Weights of a small GPT-style language model, trained from scratch on English Wikipedia: a variant of Adam for these matrices.
MLP neurons of a small language model. Each row is named by its layer, matrix (gate and up: input weights; down: output weights) and neuron, and shows model dimensions 112-303. Each number is 128 + 24 x the weight over its row's rms, rounded and kept within 0 to 255. Numbers have three digits each. A neuron's up and down rows have the sign that makes its largest values positive.
After each neuron's rows, "fires on" lists the tokens most often at its 100 highest values on Wikipedia text that the model never trained on; "fires after" lists the tokens most often just before its 100 highest values on Wikipedia text that the model never trained on.

L5.gate693:132114104140131082123141109110136131138123136109114142105111114109139101088100121129162131146149115147159131135136136092163135145141128131127191131190121147114106134122166155121117102177145156129095155148116112139127139137156131132143139110144135114115159138128136113146122168110133108117167129095138162145144107161164084123106151113098134095104154134155062115122142163154153149122115107145149114165118132197123151109102145120106154138128140164114114146066148110109148080110144139161146159117093157102133102126183095129108138129133122092126154132115130089144106097104120129134
L5.up693:134199094149129115138075148153079113166154126122140098149155125123154127112101155136144178126102132146127110094166133152165099163163115114119139142132127144093135174153163137147104148108122161126134130145169154160130166090104144153124085142101088116161136116109102111145086132106130130120150110116111110134143097156088133100116136143117114134090081156128081135128146101096134175159104093148138135115118098112150114135160148167100102121127166117130123099126096112138159084101158135129150094134140159115117097114104090082127123112180149158140131150120120144141138091112110156142
L5.down693:111142111168149120109134129118137110124088155122133098118109050130113131139113129129118144157129114117105103140105127129160123153135137134148160148151138111136145086144145106140084116125082127170133173125141114118131150090139116121169119130149128136136148142120133127143127132141131141110072111124105162147119104124121142080108135111081139106145146127145201119113140160142144109095127068131127144159139130179133094102153070128138129120107185137137120110141132159149165098094112117135111145115111143062145119093099168059120089080117114138130142134134131150145112122097166161144
fires on: ".", "d", "p", "g", "s", "f"
fires after: " \"", " (", "/", " www", "_", "2"

L6.gate55:170186136102157126171127140134143151114155146146127130110064143146105155119160142167112163166118139145100127120161120083166136166102143122134117128122110136157131130148187165171083114148160127100102092120113131119105128106158154158170106072106130123177116129124101155089127096168115119141191114089151088134116109124151117084094167137106142131092141129081107130111158159111127129119145141148128124125115126159120069116149136124111081134100148134117148111179153137070129124138133126164120107127127131108167129147141120118142168100144120170135123150122137137107103090108132139181
L6.up55:158170136121139129098089108171126123119115176123137115128140151144094151129149127152112110118128124135174125116144121157110089147066142131143073138112126112114126146132148101155092126124115160165154129144128155120092119120158112143091130122099153139123097130121101149107124127110121152099129139173126086087123143143134094153152122144140135150107136117152111120167127136128100137148125123118155173090137143121157151129184151090126096138136147139112144103120135127121140099097109093104122139135117084180115155130158142116145189129162099139129158111176133170097099147159153105161
L6.down55:157149148112069102123145119134109120110078149129164148152103123116103152128148126093093107129161111147141121141152136119107132096134123141112105105146133104120144131166092065114132139124113125124128123148126122100090108128176114130103157085135106151132121133142168138132137099152137155108111143156123137165137098151129182092119141125151127157113110133113129126110138160109133066137131151102100115116121157144131130108120109087116112176094153128082148118140145111112125138163121131125137125159180158111113160124125126119108111126108167114119129105139124091122177106171171140094
fires on: " ", ")\n", "0", "4", " |\n", "–"
fires after: " |", "|", "–", " "

L6.gate157:139067115172103197129148139118128136093106191079109118114143147134084123165123125141123099169100102149144127142129137110150116155165142092159163113097163123157084126162144159124156131136143146146150121116132139149171147139136137130106093124171151130113115130115140138097110111085110121110079143102121180119152125123117186105155080118127100120116106113168107094067126137183099103173125121091124128168132097164138098123146102119110130143149106156149114096140164158093102162148128105113116137134150130116141124161105137098129141140144157134063091146086135127129132105114118115111
L6.up157:117109126118164091145183143046095131150123080100135112140088131094136174095075084147101173131098170127187183127138155096181130128137119177147086142101123120125170121126164086148082128101115162115132086130142060105150111124146176136152108162144168128094098149126148121150143118136119160120098121089119093131107073135137045103138189120151099143112137144101158122146089150115152128130143143132121151129139160077132117196123153121144110095131168112119136129145118129104094124142130125138163093095134116120111136079159063155071097114105125154152074120139111158126148094102132110141
L6.down157:139116123094123162110133117154142108134150095141139139150131151129123136140143127107097133126170154120116135146123162124109158127105178093154130117127139115133121123114140127149127134154112152110135097118117124157139143100178148164135155147111209160087181118150115152093123136156173157162148143154134116139124161110119137154171163175149110120166113112151157132177162088114110103121147113083102156134130145131109150122135144116127170144113134084134104126130119139120138145154081146134165133142131121106131152138146144123151144121122092114131145119132153137144130164113115153103
fires on: ".", "1", " |", "201"
fires after: " ", "1", "2", "3"

L5.gate1447:101139144113144089141116162109102126107103119144079176133135065136174098127103123166158121143150136108126120077125085119100151133123115122102151079137143147137111116131152119147101140150155195107106082138154106125140150095153110179112105136124127135113138093108096173116146126130160077119141114136119152154099139071169176122143189150122107107106168147128134154115122123149137117103124144138100131135109128139126161097127124139146161114067134117129131127164152105084102090122152159102111120138121149094097110135111123137163144156072128128082135109136149101141127114146073112131
L5.up1447:129143125141120126113155134134149116155147200161161108166144171158096129135156129100154165145112152144123094118132129106126084092152107132142116154158113148116109139145103149097137113100139138093103155173128157111118098139140168131139128123128136128121093142150166159130122102114102116172137175144113152150117135136128146148142155136137143152153095099160129104102122125128124128159122115156131099142095150126150129122134159115103132071140132064140091117111127127142082126125154085139143125127105105131147145159152131123131102131129146154159122128142165117118130176147138156112
L5.down1447:118134117141141153117163108152121116131101099150166104169154121121153097171129136084123084127128083146101113139127149093118134115132141094163158136133078119144136158086076153091071134198168185137145138135100119122157115160127181148139127150106113131136147101117086139108119170115167136106155086101086104097113105134134135147145093116141145156144127137113095131126095162148103185174156123149183098146125129120143123139141112072149135125147122155119154143165116086137159151091184160084136128096089130128157084111083142123180175130129109173145158125144106143115157125089154143120
fires on: " ", " to"
fires after: ",", " in", " |", " of", " OCLC", " "

L6.gate743:123173153146172130125176102139077128129177115129078084108132122139158118121145108136147130158143133142113118154133102099126103134099117151157078132102096134125154091128120088152140121150131118132129131117138155117154138164126112116180151120077116142118179138118135147110130128139192149145153148074127120099132108125099151159156127145122150086141148129131154184118143136092090117112153103132109147157130123159143141107136162108146087111143141096149076098197153157113127108173140132154109140120093132144158113105156104147136155135123089144096111118140152118105154100124119080101
L6.up743:115117165116137103112087110166121142100164127132076119096134128143130169132090155152090128141161080140138101160138128127108090140130103149130052109145109175115141101124123116163114173101089121158129137136108153134107154152105121156143134157117127126117146124167110142131118142145166103110134060150135129093135144123154112153187144108147137139139128122132156141112146120111110136182110177153117112164139118187090093138149122116136167171129086135139113130127104130104109126119153160135135111145138122156107123125149100148154189142147162129131118137129159154137185136145120087163
L6.down743:110103150156101088138120125128133134126152132160070096123118129113137144122164088162115140110152116108119103136132148129147148178122086092136132105119155115127108122151142121124114126189177119102156109152083086147165130150142120083127120152133111111130112129107100142152150145154125121153162131132118152125113088119132127076115109116162122134137086114148071127121128104152147108145119147109111153124142124076126115171106122152114110196141129171111117128140101137152095140139167131109137137137165134134134144149152144116118141082143088159121096162077117124101103131165101139070
fires on: " and", ","
fires after: ",", "6", "9", "4"

L5.gate1694:140121126083148150104132091109166134175143161120121128135156121129137059118132134130170144137171161122124112124082089120166092154116144143121158145132124160096161145114108109118139127121138130155133150141164114153151101079123130111073136115124114110111134124127150098080136136108113127135116116133149157092103134098127110129086123115163123159097122160149112132110115117109126134123127138156156088123109124087143141131149158137133108146085150116140191111104144103099128131134120107098135144099147106136125140127062110114104136111138102118130110083153183102112154155144095151107
L5.up1694:111111151095148119154152112111113156102096181098120105129114123130144062158118141148154117135136175102114117121115148110164147111162134105111176134165147134112115138099107129148099144132124104176114086117152136164140123136143133135090135120121157112143131133115137113124132111154071132106104176088122183158150152123156110171153095135182139115155116148126102144110104122148105129095118144155106135126140081122127103127120099152114143102120114111120086124107154126149133117143137121115162109132122105133153137147059109141124137116111134152134133092126129115100112138137075104083
L5.down1694:139143137174054153099144111125160127137135102148109147154088113103146108177115173093127157158124144112087137144152167121136084115123165140108128141126124112153120111104125121132115101095117119132150158110120127154149133136082139121166133137167124129073146130078126102144124101128146082118132110155114108150180129147100118087146113090123140103133116142112120172110122104136167115156142151161153115101108137117108103121151148107143128147134139106090129139158089142088102170137146173107097133140123132130117140095135117114145112153113121128153130130144176071110115100123180124149
fires on: " ", "201", "202", "200", "194"
fires after: " ", " March", " January", " in", " August"

L6.gate1778:120137132122126106099194152124152113154115121109135118130122162154100119152106157114144148137156106108100113144105105131143093147118139121140082143153099117160096075137151097139101181125167125087113136112122139095124139141135149095144172102130153141167157080118136115125132129160102158116114172131122117130130127127138129095124152103149175147161112110108164138131179138125093144115135121138100156095140131161130124174151149116084114107141119108139173108158107135080136151134122155143101128098153154159086113146120130119099098114184165149117147107097162114117137169140112125142
L6.up1778:142189169154132131108124111119137129099148097099154074125114128137152134102148117144116150101180112136164111150135126138135085097091126133115122061132110145122153120097148122127122136192142107142160098140112086155112156146159151119113190121146122112137157086153115128145145131118073171110090113154155164136122146120148148139188123164156105154151124175153110099146137142114159136121149136104138112091137101134172122138169137095136085176123138115108116095111155110129132144139134148091135112106121132098101070101104172153138120145169166120165133092121151111100167170141111089113
L6.down1778:089099070129155126168146145132130138142165119148170100119090131102157132109116127113149142099137137190123093122148123109120147144111180162159156147141194144106128139121128075118154112151156136126106121181094155150137099128125099118102112105087147117129130103143171136125115066116117152135116121100151082126147148131128094102103101107118180129141155108126118155123120119105128117141136146139116108134109106176160125138117137146141163112126158111131110100151108177129098116136154126117149156136171111144101174094143129121144097184140104121130106148106123142132113158143122115130
fires on: "200", "201", " with", " this"
fires after: " "

L6.gate1028:111163070091160104120163129133163161151138144134106104142160144167125113127120127116143118175136116123135101065144147113163061160065104151146106127164111150149132130123152135094131145151125104103105134139121139092146106109130159113117130113117183106127138148121108112090089159122107153141137106130146140123061120163134092133148125129125117139123107156141063110117119135107123125132108140148143168127103145135075097120113103134109130102118136146124142108120165179112143124162192084163154102120152177134110091160151140174147125122148098137140108158137148119131152127147128144139
L6.up1028:146113116082130069115116136130093131091118145114142151132101111134165115137139103115125130152087116129105119140114157111128090143157157128165107131122178153118116137108099098158131129108126128109156105156154108094113086132127101146162148148177139136160089119169126149141100137105117109121117109118096127118119092117121110134155137109077122116127118133144136110067164106094133136139134167169103216096101150149182127162116178116120122130138175120144113095111088081127155109143102161098153128153119131145168089105106113086122114155095165127104132127173123112151098128120097135105
L6.down1028:111142144155123105093145099151130126145132176128112082127155130173113125143133127135143174130110133143121118184123093116132101141135113159102148138143139138146123137110126104119106181112153122132097133140141112111117141131113138163111091141116144134114145152106161121130149141194144168091121141157124142129113092195123085101130131101116108140114118142129121118125157155118094097138147154078134140152155128125158134095115142142091129093146107145145126185102136160095144115097101094184093134133136080136138110152142139135149106164148129092149167118165152111137088148162114155096
fires on: ",", " |", ".", " |\n", "v"
fires after: "2", "3", "1", "4", "é", "5"

L3.gate118:106109166105159161128107149061128134120080173118077126136099123119148140135113147126133119158130122109097134185091099166126157155127101128126123109135197115152085138105082152112136086105153072159084135141118130124111112122116170130115143159146103128128166164098135125119136119117155129146127115103128102111205147112142130138146123096134113144177133161135168066133146154128155126102134114120168094141107108154078141136139145123119153122148138121145085154163112138159138115110114133111110139115132111148138129102142095105134124112122075120142146117101106114156139116113124094131
L3.up118:137156123126150141101088110108149117175101101100125170104105162100151102143147121145108144114167107108087165119087150150176139088118145066128084132150128065114157111110142113107110115159136128149085134078108098122122154097160135130123138131155132165148163104129097110108117127147065156158153131142137118108122136101130092180144106146128141116135134143133142078102118102147101119130137134160158083176118138119123148114129135144107133104131156136157136097140128183122145134124171082128107123125081106137144076116129146102140168128119102124132135100110135149111108102140151125083
L3.down118:159128110128104124129123117116133121139087094133115166092123154137115143143108119158128103131178133110073117111130166138187099102123124096081097151146185125110144129163112100107083164109100114108131149112113088097126094155133106126107142164127133134131130123127133133104105108165118121165120127125125129125117103119108091140143157122161089080083153121114135103146134134152138135055107085142157129094134087130156160119103149134108108134131140111131143104131131156145111176110140143112135154092076095131175117131110124071080154108155120112170099122166123109134086130108129157094
fires on: " ", "0", "|", "2"
fires after: " |", " ", " |\n"

L6.gate974:132158180103126121142121108103139152196155095134139129126151113137103127159117101099128096124142092111144143107124134141131114086099123118139121160099144164108105152141159123167148152139117164128140096108171187111128127147106143112111094099173078156145152136110134149120136166156094109104138114144166128129093117105148096158095116148137141124119110135116118119123165136150111114144153137125125105160135142092124125125134141098124107170128159096115074130108126118126107126153119104105088133075103115118154113119133143126145115079105109150129143143134124134173124072141134144100
L6.up974:173108126093128117090143099135127158154168130081141101139155089148108177158157121130128121085142144100133137116124119136131120104138149171119133099134103153091135137122138137137120106122074139095138091178122134132165131129089176155156127137151113146137107127109137145132136118116117143113176082078134150105126111112135157131162143166120120108120163121134153134094113105102163114118136140089196118116117147123147080102123147150158134117128124144137092122146191096138144132146137123177060114138104077134151126090119119148144165130093154140091148087133129099110113095107082176115
L6.down974:149141142114094099145135155130144153132171155097104182143118108131117112112107129110091120090117130101100092115138146125129118140121110095091161167148134152071079143104185147103128134143110138126149114135132140099151077108129134154137119140102132129119099197098166154138118117148149144098143136047116121092124146106137090139117122129115133095098137153132158120117148111133133128100127142140136118078134136129157145135154114134147141146161124108166087066123179123114159174108125151113120175077115171136137103124140132171133117099119138102146156091106102135122134168124108120154
fires on: "–", "201", "200", "199", "-", "198"
fires after: "–", " ", "4", "3", "2", "-"

L3.gate173:163157103149150119180149099158095154094141097111094141166133135139106106078091126110174124105162131111145139132133131096130131133164186117132128156127114088130118171078136098133097109161070142085159113119156148159116132157160145114102115099148132117139142087105095109118166140145125112180087121137103077105136124146097117106115150139159142146122126156110142131124123159144157112114163125142149149147121101126132108118114115107110105102171139085142116112081140101121135118169083171090133108107165135101157109149137120103124179133100127105135103125127180125115140132128097133141
L3.up173:166161106145136088191095105154138164127092129086106163104115116117115122119054141176112148147137159125088145093144157132153136136130112121093089149120076059134113156134156126126141146147104122112106139108113093109101131143111130089148117153135081134110112142122161122143134169136153098145119183131153104089144101157179103124102133093144166141157105149159150136138132125099132132166145155086103094128106121136131141156139174105111110107129114101124136094114114141149143140119138090125116121109144110132186103098112131137133114162100164154144152092127133109161123106116141136138
L3.down173:159127085125076124154110129111145142136104112128132144136138134133119180141095142146148120150150129125086177172148131132103142129088121112141111125109111111149097136163105135123142125128136149153144158104090141083156159114133140082121148140134121105094102161094132117105114112146151099092103149124160114127153117122087114143145095129145056139138119148096159184133119146159118151131175150119141139127110139131117171110121145122144110184135166146117132089084159159112146170077126075161163141102108106112141159090162091129126113160135123140140097118111150135152098156107135139142
fires on: "200", "199", "201", ";", " August", "193"
fires after: " ", ".", "–"

L3.gate1298:176119118128164108107130099115133132102119114119118141144151159114123114123151162095137127143182093107128111104112136128095110134125133096138144124113132126137138165163113102125103123157120170137110056103126151146112155135127149100115159083143140116146124130145150148117138135114062098089143191128129137127124150132148184121099135147120158117134164139089125111098153165171146156115135105119126173140142140131132084071132097098144110110141140150104159113122131104156139113121105168102152110212145102099135150124104126131086114109117157127096104154138151148128150099136160126149
L3.up1298:115119149134132131108108100113120119149117118128111118118080130149160150116106094151162129110159157150124121127145108160168128160098110142123116126217129147130131085103165150121112131131118123118109117163121089160172119146097084148118093112142143161141179132157124136164122107126124138137143127088146119181134143129168123104100122132139077167119131143151114134092160114079074131092137131115099084115101094126109153126144139110092126137155133139119127126121097130148154126124128130114107124099119148136121129115156132123125158119175154121135152140156127103132145125143145096127
L3.down1298:180120157112121133130150145109067127129116115137120134164121128138134102133094101151121135110105150139044114152120112140129134127114111148111135100135105137113156107118153117163142141079097089172128140109168074152086162121126120146151132100120093106101166166130116149115144118101145126156133079160155115094113106096096130098120153153111115130110159127129125133067105155132134158105130125112123103127133146157132077145163122149118142102147117155070147150145115116110123152129094136119101143143091151168121142128160089068158124125131131177116130170148154143133107103103130171152
fires on: ";", "2", "10", "8", "9", " "
fires after: " ", ".", " —;", ";", "CH", " ("

L6.gate790:115111132135106178128157145101147118151170119161092132173097140140122109220095161158184110106128117088152129088121119135125120092093172093135168146131143099135120118116144125132151137154135158110134168151136128166143134166107156149105134104125187134151156135122131123126162145128135141131096181157113092111122146119112104106160118091144153091106048148126072112123161114103129133117146141122180094136131099104127110145101082088122161101139145119144104127138191150136137080164114156187137157163086118131108137159094102087129100119151134120103111135144131099125121153137158151159
L6.up790:122127128120167173116166132123086092118125158110128119098153123135114155143170134183127135105168119198161170140148116142188087124146155117103070119135127079107145164134093135149114134103083157122169140156139157105152125152145160131106120119168132181104109163157098134106141119118075136116131096149115158086122141120124118128157127147155134137111164125151129112092098153140127130103102138127136138116156140120107150093127139127126086109211193093158144141109124147175138164160112085133110167122106102124131115089141149127119127132172098120133149164154120129127147150117133137119
L6.down790:128173102117196153131156164118133100109134140121072124130123170111145117107121132119081141130114131180134120108091143120118135149142151156107130113185157167162142156147083126143096122147134158125141104095177145104150140101120102137100126140147124123159123152132120151148158142141103146101125150132124176132085150148127097171147115113119122083128141121135106103101110091127152150104187143104125148096165111153145136080110116137136153149085130149126101100155112141101124104111122207149108207109155141121128148124121101137120112129165116108110107135126094145119149105150133184135
fires on: " to", " and", " |", " of"
fires after: " due", "–", "3", "1", " response", " prior"

L6.gate459:100110136149126117149147130133131139114165116117104130123155102126162129126148158130115101108157175106116110149119112163114116099140115138139111131121105135168091132148125143114128077144155134084173145177132135128142129164109097147143126180140143138159161106133116126126143122160152139177169111098119144162114143104128117114107136092142168134125143167107111158138090162136103118097152136131150143176130123128115113118093137136161128125133141127133136117149100117112164102148195132187089125178113168124152075105190107085070156139109137160154128132084122139138180136156106128203
L6.up459:113074111154174114146131133163125130146132062118123155158141069128130109132094219141163096123119131102130112123114176124097161116161120145122110125099134155106121151122118157105123135156135154104129103107142140116150140125143101140133149073144128108101159146137112130130098087137121133122122143131120151137114154112122121147126144134188151099183148099094110133175113150133154113124181106154112130148171138134094137129135131191131136136100128147146111137139116133124163139116136155164107119131175135122151130130163131094102149152085138162170163140142094136117171117146104121146
L6.down459:090127132148113128103104170143131125144164114157142144107117145138099132100127110125101165121108115114128088137096093117143136128133108148150121171151114139149151104139110135095118131125128120103181123160106108110084102120109130104133126117123126126081154155102120099109131155140127142155127129108125120128135115129125136134126167122173121127165133150123126119160138124121120127167101127120101175166119125121076120111092152129127112143132131125145117124123089100133095111143162119155132118137120141105139142129107103139148116115143089118141143101109125143131193143123161153136
fires on: ",", " in", " for", " by", " on", " at"
fires after: " and", " that", ",", " but"

L3.gate1473:121134157151127153137115124145127144144112111124116123118121151108144098139126131111139125178117128102110116128132125133116102112145095127086114141123120133136109131137164150147105139129160148112094099119175140088085153105133149088126148108171110107117093073141159098076121098135112102108152104137171133109152137130148144148125170136142131127148117142126141102153128139103126128128107114103145157091150133140124123081130154094132103131164120120123104105132092142124132122148114130075123071078123137135155193151102115161132120129108105161107124119141105109141187076089118136099
L3.up1473:110114108137076156163105107105163112114112125104088118154115133121123157154143129155133100165142085116138076170095122195151102121121128125139080119105105120153149117102122138144149121139118134103129125145147129157112130107137107135129140134199104159102134105121106104148132094095156156116089111151129122136131142120129091104123141150160131156139168169129143138099138129109149145117140099142146115132110139091132078130124117109151153143114128124149164124128088165137107089176106141125048121106158101091163121149099144167083132149147145150112137119134171155081118134157171160155
L3.down1473:084129208129129100104125122112144092148097183191130152129152103130136146119141147140138107104095099145145133154105102148099130163112100178153115088159084126157127091134158142146130140103142133113112131132158131094128096122112108131111120144184118119129113155104131132122107153155143097090138177148118109180147082094134137156151181127145093118148094113111152147124144127126116149128118131130082122128122228140136079156139124123128123163091129127118141134121148141130118097149138133137143109115153114119128126128144090143097170138129161116128119164121131143154105149161126099104
fires on: "10", "6", "2", "5", "7"
fires after: " "

L3.gate1396:118115149144145082124105157105146135158119121151116087172135157137132104137127142136087134146108128151143128149131150121143143178160118137120117119171114146144081099100136111131135166129153066116139105160138131139155095160132099120111134084133085133080144141082143126104167124120113157083111132081172138160103086048127118182120134156148095122158100117127119134145118112144118099070160097115153124129149140140183104108143087143105097149139131131084159087143131149150110126157115116167138182130149154133130128118107130072115165147112151121129082158100104147114090144116138154119
L3.up1396:144148130111119092134163156125154150126144130093130154127160122142141150118128123125147109119152106161131129111110121103119137119098087146142090174183104153117106159130134112158117116111166140164116106146116120147126140125106121119091091160123126115111134153152138137108069143144094104118140155158140091164131102092154086103159111117178121121155129142175124118137117147132120125095131135147112156145092139131158137142111148120084126131102174144127146134128084137091096152098135125109156158110118130139129153090121127151135101181116131101125155150130148149151158150134121120123
L3.down1396:121062104115170119104117068121085125088111096160133134133122097166170086155139124100147104103156128132129111130157138146129117147081150182165088136082128146132155115136131170129122137089123096124141150114137146138091138137114122123132143148144148168108138161149138144117119093111134111176135124115094130126124094138127149149107095094111147139132111137106086122154149182126160097130136095113121102160145168141133179147115085122134165103127083138129137118093130106127150134144133120117093105133094110146154119096149113151100123088124145122127055120094122117119131133082145166138
fires on: " The", " |\n", "193", "192"
fires after: ".", " "

L5.gate295:153126135107139083139127172090110138117144140107119159142169152123125125078122126130144121144107190151145133124103079142147169101122140120127128131151089128141063093147142140118151152108114067141139146138164146112148172142158119132112143124125122157085129076111132101129108129162077122117137137097097103122108173137137134071154115130128112200138116123148122123127132084150137171145094095188123125135125119107119134092131126130082126108100124087112095152089095167103110106127118162133130122134171101101127114104109173154117088116095102122120111139102142098158122090116086149099
L5.up295:149146104132124122109124101122106155159109167130179159108119110109108147123127141065135081170105135177149125135128166171164088084137141167156144114170145125068114082131121147140083140163091117131091091128136136131092098137114134162127135108112145155143129147104125132113151103135142138142094120096164085105135136121123158150172156123183127158133136117112148127107149140124142120137144151124113114105125139155131142150119108130128123161117104124126044120122128111158107131125116104121101098140095093131142100108172138128124090153092176155123151135128118130129129094116143146139
L5.down295:185123142111191102126093135155105113154129115127121124097097103144109183132104151103141070154110156169148135149147142154139131150114141111130153074113139111126138166116134158157091145128093140125169144128119145107123105115120139078146117145144145145134122092094107108147150096152102138109098142136068130111135104101115108135110124116122152130175099117148149148135147145135084175140118157192138117150161083105089145094131129145109124085124142133173089119152110121180147151111158148110144101158116101195151112151096133097138165152080144146129123102096123093155107139100123138137
fires on: "–", "201", "202", "200", "to", "199"
fires after: " ", "2", "1", " ("

L6.gate613:123159093108159107166133132112172103182066101185121149120098129128118126155116123105155101136124154123088127113106169116171153099110099123139116150173086082164129117100129125164131136126141124130088125120083132166136179131112134128085125106146127142117176093142096118071099134159132132150139120141136096135154161110096129178128153113148129118152129088132135112117166089150156156112116098144152133123115079149107149140132140131107102098131140121113147147122142124086124142112080105120064089118128117145136115163115173111119155121140148111129113151098104127105135152133145161140
L6.up613:177116144155128092131138148136146141106097123165074155100140137131097119089102103140105119140152128136114147113122126140153142137108133146147125154153137161128144141135138121156112136131132141119117150117106149154109134114164141075105129135132172136135145116125134128171057096149142151109149163099136148114099159141201085129128132131079150125121110176147100089101133146155125160143141148129124137154137095153147130161145170133139143150104118108124103084081126133114146120117141114129155097119113134120152101139106148135125132080162141113141121185076111099130124144112099169076
L6.down613:130108154142121124182108161111150150062129104154123089090127146091107167135129067125087166101156121104105095147150148140098071115148124174108167097140141128142119113131096139100110115080136110121133142132123125152116126169081116137153106130115106140101147148086139122134157122113113133093135133133135133125121120094119114082164124118093097120140153137125110101142115119142130143124120118128121154118091155085146150116106145124128141128105111162161063132164123112133128128153102140094086112130099135122098134101121118145099106129108123148099102156103084165104116089128093152150
fires on: " ", "201", "200", "–"
fires after: " ", " |", " September", " (", " on"

L5.gate1847:119138052104151116137158202149116168128137122167099115142123158130154136158133110126135123130113125089151112071127094113136146152154134115159130119121118155149164115128154080115130136100163139133132094154143129112159135118125093103118128127103112188150140157138166139127143128122099109164107168143110090117118138121195064151116128141141121111136093116125171135137141117124106112143182133114121143077103125150169128136107132087148148119101146088116122124129150163078109114152148149148123115112120141131105097123112129097126149117151136088140108103124120139122128096152141113152
L5.up1847:142130119116129136139120109137191149088095137154098144077159157109101126084150169129148126166167164181133114158130157103107168103112094106140081143151156139100120113096068123125148144163141119088148105111141126103149131145140139077183130099131115168135130116130139179147101117118119131142157094123146086111150150144131134123121152171113133111182150152099149134141122154112118143078092086133087127144105130122148155123128139137116096130155105160140121136109097145161139148149114122135118140097105122123133149139112163121151119111149084150172143156102153146144111126119105140108
L5.down1847:155126152112126132107139151114120111114146130118118140080092129126163161156125124103145098134134139160116118133140112157179117126171085116122076141136134142103121075164081118136109161203124132138119144107178119104124111113118125118087115154130130129093166079131112112139135040108125139142122147101107134130124133117128161141112105111108130125137149139136127129066140122104105124106113153129138119111153114122122143122162136128162135155140160129178118115204118080123107138072146110082106139075136103133110113158131094129102160121087157113159141134107175110136152162113118153110
fires on: " ", " |", "2", "7"
fires after: " |", " ", ";", " —"

L3.gate1708:139104146118134097150131122089108139139130114125172112130144097151116091094096134097117132150111138130107115102176110136119182139139142121112159115102114140123103111131163123159135127140122123153170146132147147126115159097182136113120125130121111170147123136116144146103121197137124141123114126115133106184121149128142143103110132121116117164126128142135094124144152131135154149142129131127156130140132116161175168121151156102131110085157140086125124134156099146127111100099107170100109080109163088118178138128140123174136125106165124122132123158116159164103153162136140129081
L3.up1708:155118136165119123164121126101163093081133114102130158128167092095107138121154148104109146193133092173107121140130103130104130155086160148158132163164107146116101167080126119136100132123182135149116136131147087112158143191156106106122092120124120130123191142116102117153155145136117130114138121104096124151084141099124140146121132106106132113094158130160102079069123148123133099087131120144111107136133140133141140125127151133120119139149044148104139114112166124123132156118110158176104135106116139128083127131138127106125144075136128141109132146126144105065130092122129131103
L3.down1708:132147120178143124116125116106125116092119144110113138156161122131116125094153153152122116141141119159141118139147130117083118130136143155135156154097129118100169121112131143143141112133113122116079122163113105155142117113070105099135145115107125143132124107127126087108120121121132171140168156132126176072162095122139134089105126124131074103099103142143178213111129143117137190130117131148171140090145123114101091124178125139163160171114111157127093182121193120144101086125143113161126175125082091118158093165127152131165172124081113159191126154129132152145121084183101164143
fires on: "201", "202", "8", "200", " held", " December"
fires after: " ", " (", "."

L5.gate1843:152123111165104163105141124152134125111120133127101149084129100077113133129172107115119087106118136136148103134155071145089133159156129124124104124124118127139106143155087111121134142127135057135139122152137123110169139141108140159151093136126188078101078128142093110125118065129188147124153116126161135161155148139143142109097128131090160084145145148179106135126149136157130164155099104114128132153139148152107128078143133132157111142147107152159132167126167154170123138145152162166140095162102155138151093137108128166108162125118146146103135143098067134132080130131124137121
L5.up1843:114135171146099129120164138096122121136083140082133126162129109110087148126146155115139122139133132126159129153133144089120129128083125115105112142128120136178178112142099135129124109130093164056144082119139149099091108104130080120145134129198118164144084128084138132150107149133157127141134140106155125132114109158122110105121143155116087128095154136109114119094117108129101118153163137132128131123154146130119151135133140159154100176148146130172108082154141127122124128127153130099107109115146146153128117124094140106141071123165115127137151117138081095154120078102146117131
L5.down1843:163166170168105130128143099113147100115101136115140100073098162154117103143118141153119109131129106115137105126192125117109134191158103133122149091124156142130121142091154116157124152143138134100149169187124184145136124082124117153092119119108166149142140127172112102164154150113151097136142125117100108119102140168125147120135136132148124128140117134107142131144126172137105109118172105129147141145103143171218140082096105094132114110122127136141090232133152157148139134174152166173168116116138154120108135107128116131141141182117148106150104144157117116106103139162127130089
fires on: "198", "201", "195", " •", "6", "4"
fires after: " ", "–", "-", " ("